config.yaml
num_hidden_layers: 11
hidden_size: 256
num_attention_heads: 8
num_key_value_heads: 8
head_dim: 32
intermediate_size: 320
vocab_size: 2048
hidden_act: "geglu"
norm: "rmsnorm"
norm_place: "pre"
norm_eps: 1e-05
positions: "rope"
rope_theta: 10000.0
rope_fraction: 0.75
qk_norm: false
attn_scale: 0.177
bias: "none"
tie_word_embeddings: true
parallel_block: false
extras: ["capped logits"]
init: "normal"
init_std_qkv: 0.0201
init_std_o: 0.0
init_std_up: 0.0201
init_std_down: 0.0
optimizer: "muon_variant"
learning_rate: 0.0137
lr_mult_o: 1.5
beta1: 0.95
lr_head: 0.0121
max_grad_norm: 0.5
warmup_steps: 200
schedule: "cos"
final_lr_fraction: 0.0
batch_tokens: 65536
max_seq_len: 256
doc_mask: false
train_tokens: 361800000
max_steps: 5521
dataset: "wikipedia_en"
MLP neurons of a small language model. Each row is named by its layer, matrix (gate and up: input weights) and neuron, and shows model dimensions 32-159. Each number is 128 + 24 x the weight over its row's rms, rounded and kept within 0 to 255. Numbers have three digits each. A neuron's up and down rows have the sign that makes its largest values positive.
After each neuron's rows, "fires after" lists the tokens most often just before its 100 highest values on Wikipedia text that the model never trained on.

L6.gate247:118096122113151130148130117162146096158122108110123084108138153119088150174148143140159151148119133103150066120157142185128117128178132081161095140118124143131074124140106091147066116113164157080150121146086120110160136111125125100169161130182106113125127105152107108123131118118111158144127119111088119110120103121132194136111116105137106138106126099136109151135134156149168145140098
L6.up247:130122137172152131146148170187115158137135149127092124127162114169155169081106130160128161090130134089120147150134148126102122096109143120130141134092095085096157124132120087142084140081119144136144139136149132125120106092154163129113124156147105187133118126110136104119110103130118095106110184153144150101095162129173120109111117102109079134102081140071169067137125144112121131150148
fires after: "o", " ", " E", "ri", "E"

L4.gate173:108159090124122103152136134088157154157118141145128136138177153156101146153119114108163144137124134132147120131170117154130125131127117150140163125128091086133123127109142160096149104156123103137110141088120140115085128098125134119096180139167113144133137151167070111161129124089096160132152131132144112139109138178096125096108147099117161119127125126089143094165081155122132123117086
L4.up173:107191131121169126150133129134137117108152118116105142094136130148124158107111147158146149127109074113123145105105113160144170135106134158136098150132154118068135120142132135162069105133140099126106115109098107126082102104145150098152138132101163130134122138158181113124088145153113130108127123108153123167127084097126139095126149176092166144086133112120131091064147116145094108111155
fires after: "b", "ib", " Th", " d", "th"

L3.gate129:170118133088131120107113137134089117099132155135133074124110147113121112132115053118158158096138118130144104162140078163122099168130148119132078120152104161173120153140104149130156101136126112120123107159106122155136043134102140161118134146130118085141104104158153165141141097113158097167124175109135140161085155158102075111113159117133121141141128088151166101133130125154119178131135
L3.up129:116134122115130138157149127168123132126134128118092133147092126140172120136170119166141135137097129095113124144102101151163108101113143097111091143148118128147159130111092095178107106066138103125098103117111115178072114139165097130099120148168129125127120137108157165155155100163168130156093138153119114115097146165117104144098149153167133100146146120099172098098116113153090126113134
fires after: "F", ")", ".", "s", " w", "W"

L3.gate151:121090141113148161167132099103109162126137100155148105118126187108175153097114095177145167120105096142086147114166163120107113128095149113145094093127111154136111110126144133114132140157128103145159119134168133162153113112120080104114101155141154141091162127131098085111159145123155102106101120112163156138188134129131125134137137133153125121175151119134099163154123100096121097132144
L3.up151:145129116131130180156089130147122130137139097104143148126125158129134128088152113149132121066095118146133134088098142136134127121145132130135135146166117121126146150146103116125137158125102094134103139125145126122137115119144086130133119129099140084104126115146125140093106132074123144099121113121147171175117139158097176148100084150144140124133134116122098142179128132101112101131077
fires after: " ", " un"

L3.gate305:107167132135114152108103152123161131110161094096156125132139160169127130090107080102128134119136103133108137138162161148136110100127133162170071131106145149122153092141130127129142174150103134179148099098147135154159090139131130103145113124087114137145144140152114153149138074109120142151125141152123129113078129148120106120111125148115112125105169139155169139142162137121131141110125
L3.up305:128159167131129158125172134143156141084081123080157126130113123158135149116127121147126088103100151165134102123133110101122148108171121149129123143130075141203110123150086108145129133120117122152141116117151127099142102160144155108110109126158145153144113147159104130111106123129123143111094092128145152136132126088112113129092137098133135095112137123133118118133086095115130106133110
fires after: "\n", " F", "f", " f", " the"

L6.gate215:081130153134159093163176140118137089146096108132116141107144098185088148142127129156080096148118113131134127144093161143118155127126111104118112063122148122117113111129143173131115101146123116144147101074132098130131106178131156144149152118143155143116155145055147125119068124138158088129129129142168117109092113134132072103142176122094082105091161121109103157167129125141116125130108
L6.up215:204119210138145122126130110109104123114130112129093115145157102117135139105165086104077146153116136099136163144112134142084154133172122120171161115133133136158150116117118118135110101101126115163140130138077097124138115170126118124138145125139071148112139142102145136188112135102111100110104080146121101122116083096120108136121141167129081114160101148167126136125121163114095124154115
fires after: " ", "g", "ra", " ex", "s"

L3.gate279:104106149140144171126140105126100161147150128107103098171142175155135098117146091144105128140125120143145123113166188120172136145122114123161107134151187085133143159102145153143154145122133112136127122091105106123168114152148111161157150170111099146168098105093131130085171152082138103116168124175115112161157130128099150088150156127135110117112057104086138171158122161108166126115128
L3.up279:116140137145129160147193113099163134122138140115143155141131173135108113168096108134087131108107115044103108126145176163109178119141160110107169131118159102126125121112133140154152145093134116150130122129117131110147160154107163147126157124116142085122114157145117086066142106162101113105156103163117130108150124094155133114151135147148167090122095127137163142130104132167111106134112
fires after: "\n", "-", " Co", " the"

L2.gate275:116092130132120103125111155140115123145129135125129146150140152116121151109119139155111124119144135132118136125106138104128098144107144127129112112092099106145120113076061175128105129103123076101158100146125154107080106168119122106152110122124107146114124156185135104126171184116119124088097119098164147150144128095135075120125163130136153146098111141173115102146118117145091123154148
L2.up275:075132149121143083096143139145140132158142142095147139186117161136112157117113127133144116120151148128154154139156098171137115156107154122115147124109097150165075099115124148161129095109143126106112158112165127115095109149117131173120097141155134115128109133118126118130094109078147144071149111110170118141133122120130115185134129140133129093140098132136068112142119125124128102115144
fires after: "ja", "ne", " Ma", " mi", "E", "u"

L2.gate214:093126100091076137134108128136110078134160104116114118126120151146116138148160161154136115116080119107151127133157137153127116159099147122175125145151110072148132156160133111120130141140132154185131105144172137195121101123139094100142130087075173125117154121128099110137164104133170110146193131116132087125128139116132128139116139133123107143119129094094124158122120119134114111140197
L2.up214:147093111104155135115117132168107145058160069130098104125138084136102153116133180176131146135084146091167117118162080121120100120152141139154163083156129124163166107169116108134118155152148135144157158119183077155135105163135130107093124151148146122151115178161131129121138157117146132091137115154104160139100125103150126130114163145106114149136131114100110151123159149128158120140137
fires after: "\n"

L6.gate184:140131131063106151133102111113162152123129155126142116127116154096104110113170142131133152109134098137109163112112161130119100110132161112144095161139137108142181136147121148114109153131176133147137180113137120152114162142129083115151123124116111123146112153111094121151121117137127090134168155144135125113095157094137096103131118102127118127119103142178160106100130090131114141152103
L6.up184:144137122123082098106103135136120124095098115112119100109066130104094091094103115120119115120162109097141120116101131142124102158089111135154119142146151115114125147112113127099107106143192129156103087160113116158122078107115108099145144135164059128123126136085090148114145106171104159121125113128106139145087133117113144100132155119106181109126131159123175096075137081091146116133141
fires after: " (", "\n", "-", "N", " 2003", " 2020"

L3.gate267:138159154113146133128113112116110130095101058133161071147115142147117117132106164125139151120126117135148160157135098146134124136148136166139120091109109122108105143119099145098094149119110158102152146103153200118095152116121094123126135067104124093116121128087122110150113135093140123115169147135151090148122105160165122146104075126152101123168123165160126110137127114109143114132120
L3.up267:121146153130150118121139114138138099124124156091112132114110142145123096158147118088153093130167143104091156131106107121126116088119106101097121133134098127104143123083107154128122153108132134150128135165139141215089161124142122118103135111133117118124132148125110161118113171108133139145166113124117192112140111136141128129154094074157182133136161171194128125136160112173084105138173
fires after: " ", "N", " F", " Y"

L2.gate277:126134116129132157127150120131122167146150124149134147073123124080106124117157165134145128176149150089134146121107148134138091104173140108155160130115163150116128146108104086130107133100143189106139141116165087152139115108111152149106160142144132146145168116129101120100121099147153090117087150134093153148109102139084142118152129113112092088111068151136085127093103138119126151127131
L2.up277:125120168151124152175152179122090155171138168146116074141144144100149134115129131085131153139147138142127126109158095133157172112118090144113101115137091126099147169125120143106125134102164091130116151137177104110142099105151145075156146093147116133130142133129110166102126107132134151102123111126148118164116117123136140132167131136131124132122091176128097169108128139170086119109142
fires after: ".", "A", "\n", "W", " W", ","

L2.gate304:142144175126101165127108137148111127158156106169141142127093132172114156108160109152094176115148148127077122098125101126136117099146147144142146139095094113131095123126071130153137116142152115078146109126117163106143112142134134153128090137070134116196089153098119078103170121154112140132109097127136116107124101109131143099124130125144131115176141154115123152143140144146107124108142
L2.up304:119130118104128114110126113144126119124116143112121178091120151093110113145129123119141123107128074123088124180131137138109118132135124145117136109094128132155134120146067113179137075140110104156136139131133113126110131124112158138119151144138149123122098124146138133120127092140154126137155113174128119092123102136101163155106156128107130122124131145154108148134114137100139181170165
fires after: " C", " c", "c", " De", "C"

L3.gate132:154142105099163151122092098118118139145156119146146114125129132133108097103096154126107138109178107147133122146125114127141129123159102102108139109105170139141077167095119137138129165104145088109120110100123118148171133131119148144108169103099112127093134154125081201123129116151111130129096114127116166097100144129087158125140127138103133133144076156130164129114151096144148102125126
L3.up132:172135134128143125087117151148136131130143103123109124097135107143102134148115139123134175111131141117115113173151150140161135159136127157096054129117115110157106174118088120152121145149140152114136128136126113117123151146093146132177122111089139160132088171147144144121127106132111139109110135123123129125180160104114105099180169100110194092151144131130169150189123094120102132142125
fires after: " de", "an", " Su", " in", "ar"

L3.gate49:154132135139146132118160103147149094108131081164099129120118124112147112119105128112148134144090128113127108094157118146114126145137154115101106067116140096136160112104115103068146126117140090138118110084108150104155082131159129151090157084116140159117136123143094133107106114111198105132120124145149145106102149144127139120186067125123112166136142098128104149145098135156132133105119
L3.up49:143181127144114169147125093104104118137103132112126142127115163114128142126110160134111174163113094135095091116118137131101094156137109128101126154107129077137100118114093093118143167178163108105083164121104151167136137140118163132103185110121142077119145123089170130096155090089132084121130106164091157158149157145116174102179121108114115111132179139147083162154116129109142118125112
fires after: " R", "ro", "T", "ra", " tr", " A"

L3.gate149:110124126121108140117146143193133103096116158160159129130132144122111117135138134118097123114128134118153104131140139146129105147122124129121138151131093156200138100119126177128163074146107135137139141139144120078161117150115131165103090120108094138157097129116132169105114135125125114108117104126098147140116120136159066124102104143176102179146091152146105112103121152143149135107167
L3.up149:117103127114123136155179120142135161140100159175148125118154124107115145148120137112069139148143144163138112134119126136087104092134136125152151114108149155147103134122128123119126155089097127139111119104147113106128118155091095141115170119146153133126118138099119131157110126081081119108127129182138138142136144119108117132083152159079098154201144137168167157139135136092126154151172
fires after: " C", " Ch", "c", " Di", " Ar", " G"

L2.gate244:117097104120135106158151145092088113153089159106108152096145120096167137138079121108101120109109102143171161126143129134148171166127142115143141069128156138121162186113109108109106163120088083101120110114135115140144155193156152122138163159151104113121143124146113163094106141114124127123126130120126147122132077128105124136141120084132151183125144146081080162100131159111111139087120
L2.up244:165143132139127123078198116133116089141158150100106134106113166130115110112144101086081120090113121137118119103105048132130135140128141116101178119139084129150112160169160136101095107136084143125151129155114135110087163111104152122183180126087160097152147122126080124131142129106152151132117112133145118124095152110111112099118148093131129092124133099143124149163144124137120127114159
fires after: " ", " co", "li", " re", " E", "-"

L3.gate299:151116091106136136152130125107123126153110110137168123119167099111107124101114151182143089152150138129177147154083139158160116124120127148115138107104164130171128127094164145112104125128104151187136079124145145165146099141177120133104140112125145166120160150171147100116134107121154127173160105137175150182134150126147149165176180165126130094080135120164135145089096134126120151109099
L3.up299:099133113139132125145161109134091163098115077140140148082189097148117108155138114109183152152163110082104104092162131136106094145148086194095151111165156110149108111100106109120072109123124100141146137117111112133110178115165063142126106143140129152111139097100114159117114138110134119118162135119113154147071116129099077126139165142143152132135104141142113095171121157125127110092118
fires after: " ", "\n"

L2.gate242:155108115115121119125062100151138127140135119147090108123122113090110159150137145130114119140116068109107150113149146106138085146136142125148138125102113110123117112121120127116123151120182103141118146138150137121116144100118143108165125152082108114076146088153100092125157116095121161132095128138120132164146161161133125134163136147161144147094109111112121159146151151151119129114113
L2.up242:141100122108100129099080145108152121119095155122087130127113135148135132161167118117075124111151106142111138127112115106175114133123116110119173127058111118142091164102134146146124167121138084123118136128136134134126153113134166121141134135111149148091107109124103125162168125113087132123094142124119144158152152137118158107187121132152141118107144149099131114165135114128113123109114
fires after: " ", " de", " C", " c", "C", " in"

L3.gate62:104140121132104165159129095148140157154151113124161108095119177101084190145106087120103106113135146130141110082175133134116123136075081139138102137088125129129146144143111114110147104141120179132079145168100136113112100078140135175145148139138123163174121171115102111107155136116132150114166120083094152140134162134113116144091130100136119165110157120116139137096093153114119151100141
L3.up62:146168118139137098098138092152133124166118105165093097104138126112126126149166110122119145167121111160126092101128124123127128133144087150119128117169098079139094092138156161121145101081165158140094125109157140132112162109172130120110095113101125136119173125107179138176137172104148147144159152114130141123150103162115123108123153134092125142127110104115146159127137109128111168165077
fires after: "s", "d", "ci", "ec", " car", "di"

L3.gate261:101131130122182193163154150142120125139130115152143142068122127090096100094161130088140132131109136090147134135110114095144137110153138110135119130134082107106134104102138105155141125117125110124163149125089080128124106132172145127114110133099109131142142100125140118151154089127122096104086126101125109143074163119140090120161165094109176116148146174099161113100134117127103123142112
L3.up261:171127087132144129154127142149106161170096115095111148134099078110122115140124144109128149148089115151149147145128114140131134090126117125131160102118134178115133153138129144155092109109102142131103108120154157169129114147163096093130120101106132144122116125085156145154152099101123113124112106097159082179097121137160125101141110110112153114160141122095156091135126136132162096119122
fires after: ":", " Vi", ",", "s", " fa", "."

L2.gate17:133103175146142120084138108121131114167174132091108120113140097101120102135130128132106119175126158162143188114102100118155127092096131163151119083164158158142110147144135154131142108150110143152096152151099127133163106145129107155095153144085145132149115152128138118160128117144155185120148158142147103113081135114146130150119091117131118136103112109126113106112115149135105156123142
L2.up17:186142172117139149112128154128125141170164109089141168141153144127125128107169117132108158121151151119118133150133114132134144083115113159099111120113109150138148126144116167076114137093109139139142166122122156121109166108133108123156139153082131130132157143129151133139107098105143176108133090116123114123089134151167131144146138120140096099123180146127165142114132122135085164148079
fires after: "\n", "ed", "s", "ch", " S", " "

L6.gate41:124095143113138140102141115141131126138164113114160115149055153144150117088142133140148119111107122141167137095107138127124080102150153144143094123112132157137171175155140116083116119130137113103124146149102102084166135090155172123088132108159137158083103141129160157150112145177159171158101119095116129144101128162148133156100107133151084156133160143126134129140121117171176131174123
L6.up41:199118125084111169146128106137148116162135134110193104141116138173160105126096156104155123177139111149101134135132125111081120103113114125108127132146117111151148138135127090133158145138152156129093083106181117113112159140154130134118112170149131124145156162123195153159133128086130120112133137128113130099111162138126135128137115114150119152117141125094142138146122152174143097149159
fires after: "s", "p", "gu", "um", "ur"

L2.gate87:075124104150132135159117101089116161123150177134117103121189155137135093134136100129127089117159094081154096103090120114132127102120171138117149185100088136163153107113109128155169147170155118114144100144122086150118130120128116126126146106167126126143099134128155126128117143114125156071105104146118154116146104129136114117124084109072130100128137123156136124134102130121100117145153
L2.up87:138115136155147129113081127160126107118114128130115112198169144111114145117151119101118134134111129136098128109116121117166120174134121129152123120087117136114104131139119148125094107102144115088145082109108113144114070116140113120169132118110108075139116112144142105118141165089104144144091107141132116130105109135123087167150082146166092106116129091171152113155076100115099120113131
fires after: "un", " mi", "ne", " Mi", "n", "M"

L3.gate281:144127132089144162191173088137109173088116155120133095149145143164145110124144106110162155130157102162194090135145105182126097143130089125109142112109123120126110166157097129136138102104158132094106156134082142105157114162113088141122143114111115115116139119130122128137144125143127161143139123147115091152127132134097125138158128086139096148164096121117107133154114081085099138115133
L3.up281:078098133124121103138141140202093153103110114119136149139120134134110103095111105105136107152137138107196136082167129105143150145101148125126171147122142169138134156114127161146137136097118103130106111119124127085123115127112130114138139100125108132143176134112134117078115134131141150147103099155137175131133116166104140117151121143132117130181119153103147183143102110134116140137094
fires after: " ", "-", " Do", " do"

L6.gate268:134145122068173157110126165100115138115138075113081087134114135087141120143135141147135141118062085137168104158074167128093113121162128104124113141144103144148086107136152116131104116121121117079123143155153148133151111131111127129144121069121157148121127107121127107104172109123113161119164135115157090141110151145139125125096086147147144120145097104218147133144113155142177126152148
L6.up268:122110117127147116110088099121116105167147093143139131136108150176142135140110137155098091140098112142138115147152122144108140094139120105154142150136111101161110138113168123096088167128099110122108181117131145163123161109084127116146139095110109135130112158146135172132131152129140120162103173101138123174087107108127119136104090125158147101106153138106111142130109158139124116149087
fires after: " ", " F", "al", " Al", "arch", " f"

L3.gate268:114147158110171164122124110134127100180167116148132112124094157130127133127128112124124132168123140101118136133102166133114118167136118129120151151154148138119150145156150182132139085128100133120107147070123141156151180133119159166107133114108162126125165163113156119099137117108130162108115106098106126118132136101158118174096143101162120165108098108109148128133134090184151119116120
L3.up268:129104127123120154129122116149074122167144154058109126142098148107113133066114145117135109118108145110141200141133103139138065149140140126129113089122107113125174155139129150108130111176122151096120151098104086100139125113106161146100116122066141137127165133111115146137154076108151135166134111112121120080128130098185139122138160128182116133135104154124084104111125138145121125160122
fires after: " S", "d", "s", "M", " D", " ca"

L4.gate140:122129130155144167098076147174112141160153149142158145140117106141117157124126129142082133148099103142102082130130172112152108110149120161158101119141158107116112128134104099144082154140116126083128115122103123151121130134134121139135095137168080183159082101123111160135111126179124094117129118087143122137146162171098143104138110125106144094100141095088143136127141166156132156124118
L4.up140:099120135131167138103136130112121122080125114154150120149079119138107155153142113092137119132079153099131148149093164079135126061166128151120143102100136142155161142174147138092117129128111146060123111128131156100100129128099187108137137120141139103108153106119147123141111087155135138121115141087102118138123150115133131136143138141108092127148123177151139112162125096098114130139108
fires after: " Al", "al", "l", " O", " Bel"

L2.gate94:155157092106129132153113124126151178128133106119121162098084152138086139124127194083128141129118136138095120083166136124132139162147126113148107129074119153148140118135143119162094095142126128125109121157171116156074141133163124148139140142150131102139102100104151102133162123118144116107128172075138154130141093143126176123143155129089149132107118113114160141157148132165105146108126
L2.up94:129165107132134143130133156109104138113173118140148081115130128100099137053158102126130110083116154158170120126129156167148144098117090152127149119118125111125115129119110086104124119136084098125102112133165129121154122136106078129202130121169121117161162124114136144101089104124129158172152170138089130111132138147119133145126124083108096103132101130101140138159139157123094135096157
fires after: " O", " E", " ", " I", "O", "u"

L3.gate225:194131088157117133095138096103109133160105122108128164140127092162120153123085121095122169167093123091126079166144167121132123125160111121125111101149109146120137122134095107129170151099150117097113156122154166137106086121119171106180114103104121127102110128137085118101134136118138109067143127112139162090114167138132129137167141166171108172165129130110134171142143138154118166115121
L3.up225:124104148172118141136120144077112100118149195127129119126139102129162106141145087129108139127091139106119121143111125127124176102138144173126115078111135142108141140126117124128159175159129155089170143119095136160155104166129167142120095196069109116146137145111138122108106181109134140107128132123131112115144161115118109162110160116105098154143195114104150104134173126143135134119115
fires after: " Al", " Bo", "um", "al", "ex", " E"

L3.gate122:096166131101129140113140139131157127154166098143130145098124118175157074118143110167135136129109079103142133159135117140157146124110152138071127137105124101141100111105134168119152119161125109117191126170141116168156101151123100178116123096133166111112127133121124108133086132098117151121140095185140166149101128120141131109122169120120116139138162122117123101161092132143110132104136
L3.up122:084105119108157189119108131114119116135084126134162115124111145125175130128159072147157114119115130118128155134133102103145115120170113186135127107099088102103155143151127134144108138112109118154171089134120141104162081123127148110109103133152169136137157125165132140158141113141133144158132130110153132167084133128149153129142173130114148180106147148097097137105164121150125100114123
fires after: " b", " B", "b", "ro", " d"

L6.gate302:072142129138152133151111102113149156135128155132092156155172114125117130143131124123155148094113110136163129111146112138153104098121157117105132117129093124141156107182133139075111119103119063102135135175131147124127113131132104127125190129117131182101100092084113114109115099130142126136116142155140160135138135115129113165095091165150098119103120110098099132171181157130129135136152
L6.up302:164102080128163132117126170123165107121088142177113066137158146156181154127131121143121134135155090145120138157140126131123131152135125098148179095118150129127085146136169113132144125099102098158147140145106128146119113137132158109104142174125169144113150108084130094123146113146110152177194100120161128124086117131123134086124108103126117134128103152122123099135097087122189149152145
fires after: " ", " f", " re", " (", "s", " Ra"

L4.gate181:108138146157180159145160137109083151152097135126127158074125172074166152107094153160115188138072108111094121151087139111115131103166130123131141132120161091091135116157101115112085098123105174148141129159143131126126160121142177129133167121121106126140098137092119122150116128112112126130154108184156152138155130106069105111145129121102145150140124129151155148126158124076127117161126
L4.up181:188095113069108134137125160128115097137116085159131129080117088129102112199103112138163109124144140190116136089105154100156099134141142111161104118116101155102148135153115142155160113189151114144127130142126132141155145154099109100117112088143142108124113132099130091160148112109104103143117115131123129127131100131098126140143131109131124158145136094131127127116097105168117109093118
fires after: "\n", " the", "-", " (", "==", "–"

L3.gate12:112138088141154112111118110095149121130156135114150104204149122139172084117107139114112156111113108139121085103128141179133149162160108137105147121114081135167125129134138118112097131143122084097168155131127133137141137120116098130130142111124175164155118141118151121120175162118141120136107166203079166124123114175145139127151138108134133122100130130146123157184155138115096111158092
L3.up12:134133142134139099119107162146135130105094113139161135135123147104168127140112140121135098131138128133108061110111085163095103154106145137111175139120113123124084088111145101148144139119158152163128142143189102105083117109119098176122129130130104133124141159131135155110164108097139110138130079122116126133119185151152121125140119132149124149109131167130090150116147136170103146094124
fires after: " ", "T", " (", "-", "B", "und"

L2.gate205:149126125130166185166144096149113120130151076105126149102141095128131117173122126096156145148114117097148067128105117087153147115138145115147110136134104117079164131164153141110107099077150099079129134130138160176152173103106094082135148146118115113166124124121125148116088146128108088126137104149177118143120149117142080111124128110124110122115098154135135101163101132097097117122075
L2.up205:157128092103158156106116078104126127173092072151117138113137103142123110154107087112129130164136142131105122150133156100171159136110165133114106128139144124092126121137131174086134084119106073105118125127137163155139173152101134122157147146113160119140081112149098132143144164115098125126125101103145097102135121096117106128140110157132122127154151155133136141113135119130099133128103
fires after: "\n", " (", "-"

L4.gate69:120165117092107115118169128150090140136115099145111116119077117148142120127096152111138116161129118094092147099147110125125089145116151113100149130100145148120142107094133099120112073116141157113104156105111172139105090142168127064095134148165137140149091131098133106156118073113143123133095138118102094143126145138110125087144099091086103180137109143144137154094154126151158118097125
L4.up69:132104129115093112121128146133130161110119111111127116103082156150160102131143117127103131122139142087097127098139086131156120116123153111121186164098114118084138160138129092152169115143178137112145141102129128112108101125120153188125100150116089145135088090122110157114153115102181119127153136138122105145158128152130119141101138160144108097118131130091121151145124113117119112083145
fires after: " P", "T", " d", "ra", " p"

L3.gate250:131112091149103110131098139138124154138097078080144125103117160129098147145153127119158128141127085145122108150154107148121102121137150145121157125127091143136126100118144129080105125090136112094128126132153132099135133184135101092111145064133081155085149126107119141123153131174139108137130118124170137131137113123177186153110147085114139127143103119144136122099126121129118102092148
L3.up250:107101135146083137106092110131178128092130165096123146121173113132155134127121091156108166151091089130141106074127147103107126143146158115161171154084122117127117144146077123154092134142135152150150166122181137113132152103136137135114139134179098137144169113104120118126129125146123148144136116109133088123106144115180134095136144104154166078115139164135090143142127118132128133161140
fires after: " ", "C", " C", " re", " f"

L2.gate73:143071130105136085126156157138135146131136086093085158126109136151099131120121120117115107149123121132110117135132151119114139092121142119124130116154157103125133101144142175109120070126129147119093118137115141121108112155112090177128132127133160135144126116158114103088120094095131176191145116111145139120092107175123156129123100124113087159140158126120141139151100092122144085123109
L2.up73:110139121157142120134169140169128083162131121143096152110121083159117138106104113133112113140154096154104104166123107116153118123158145140139195112165122089183096105133192073090158106170133129124109150121094110156129167097140143152135152125150171129140169142105127176116130132094148151124157114128106122113071118171106122122131113115156126124127181139120171108070149133116118111134104
fires after: "ra", "la", " ", "ru", "u", "ma"

L4.gate319:136088125113110145097113108134139148096129087125150111156089120138151169155176096127179160104103141134160153113135125156127116151166157119124148118148146135096121165113122096133136126108158139125145135086117121152170167112099099154131103170131124123153154119128129164137158149103138134132129127104169123121142132142117116115126104125135144155140134172088130113159117100128105126110083
L4.up319:112091146128134126145142092122075141135114135120121148162154117123106176100177147119115093078157192136119143121138113111089123149153114146142095144144176150108088187112130154156106134123090134111086096121166148123163115157116135123168125107115183078144110107163130131131164089147168133122138081128151116127142136134131165164140085125132118140119163138181119149130134147128104109106083
fires after: " ", "\n", " in"

L2.gate21:136123131153140135132139144120108173105121118123120146154119176116152166136110095101107146142117145157098136108093150182115139124173137106152157105092165103126113102159124153123123133125125071090148118148091136143126134109147123094153146106130111143125098183152140125125110140141185127119105173138121104139125134123136186113120145113121159138117167122202107106124094103148143152119156
L2.up21:103153123111125136104173132144136113116112132131114137058136178106201142127102107136142132118151096122149114139128121141125101159137112151102090168161102133141107113186135143116154155106098107131152105139103129141120140129103132133141173100098112127189085167129099153104123169148171116097141127120107137102061145121114110117108092101138120099111144101105122160107096162147153111100140
fires after: " ", "-", " re", " sub", " inter", "H"

L2.gate203:164154099116130154108108118121134121147093151124137130120133121120114069120128133099102116089113083099174138128125134113121167129141142140096072110182114135139133159119164140138110137172129139103108127108117139113105168132108126128133178105126120110111124140113129140114082100122120148102146083124110124117085120114125153099111164172132123163094113172161133178086135101124121117131091
L2.up203:130116127121122092137110139127107128107126105126114154118106104105169144113128121144135158108138092112139132154142168141118142139107119096119103118109123086145094124127125167109110127142147163130112098129147133139129130064137109124145127113102123143118150119128118121115095135163098151136141119073148138132127119114121147102078124157137102133107115174142169130077103136166113110134088
fires after: " |", "\n", " (", ";", " \""

L4.gate236:142114104139069148158121095097132126113172081161140141141133136116119157164137124126109149181114111123146138095137079125090124112138112121165124126085125157087140158155156095144128132125154080135131128142166136145127126134117101129137121127107136087136114103170114103113110146165106046156132105091106120123139116105139115116152163118148119156123097134115105130126186148124150087145144
L4.up236:123136112100161121139103096130136187097125120139143121134130130106104147137125139104140162122143107134120124125126093162136134140127173128101111131170116109106154143092127164110136141142183140124159119125157119155157134146127100116163121110156095106107116123128113119158073142134169126123132150145153134169110131132151118130124118156090146143158084157110141148149121102146136140088127
fires after: "\n", "-", "==", "==="

L2.gate101:121102111124134155125131088121121139101139141143093108112169136080114124127087101104162106130138136133118155140154154123114099142157150159137139118161130099175108103155118173113112128144097103135139150112105125146124142159155068086135124067157138095113129111132124154159149116174146117116164161077139147125122093117144145163146084070130143121143077110175160125128139114128096080111140
L2.up101:119138106141111095139112090124157108154136164123116108123119102160152135169123151144140146132103119153122163129143129125132096148143136125078112110112128138149090114163186131137152122130101116140097160154128169109094128131157115105148147122128125085128137130146112118129152165143111170113109098131141160070117120176102103137177178112091147121111133142145128060126111090132146133140152
fires after: " ", " or", "or", " C", " f"

L4.gate287:156119116110101097081122145106138127134161125113102110125124158092134120130126126122150147175103118134170168140125098146148086134116143150119108110120145157145133145166118140092141129172148130150128134135142156104114133115152092138091114135165133141115100141123185119139104121149146101139110127095115144126070112129114118133142156145163118133073120179112164104124156177165090154125129
L4.up287:136145093096163124134088148103161091117137165091056140139137136124171106164140132134081117074135117116157141118145111151102118094122087177115098161141146177154114140181093118152120118122114150157131128174115151130144122172142140125111157112141087128135102147131159103173143147155116135166188131166124132108150139108118089135108114155128160117127142133112153085152088146145135146139141
fires after: "gu", "k", "c", " Bu", "s", " K"

L4.gate88:123116172090136149135157122121075153124122101094138151160151139139113156108136133101118126137131146139156149143147122115111097113138087086136117132117160146098154077165144118127138101122123130127131135124144167122154125127096107142107148128084153094120153102147124091106132148082164158080161148105121098139110117116138129174106105111090118146114096106101148135112151115091132147126137
L4.up88:134140127134099125173161093157096090145146146134111118084131166125117115168151118147150125143102106096178167113140149096102133162146172150129123111187170114109103148080148144104116122119138148146128160121096163152140139124152156104145138142113104098118108119128144064121129150111121143160169137108122121125137135090132138125144149161113118114109083148116166145159127129100102159110101
fires after: "ed", " U", " the", "-", "led"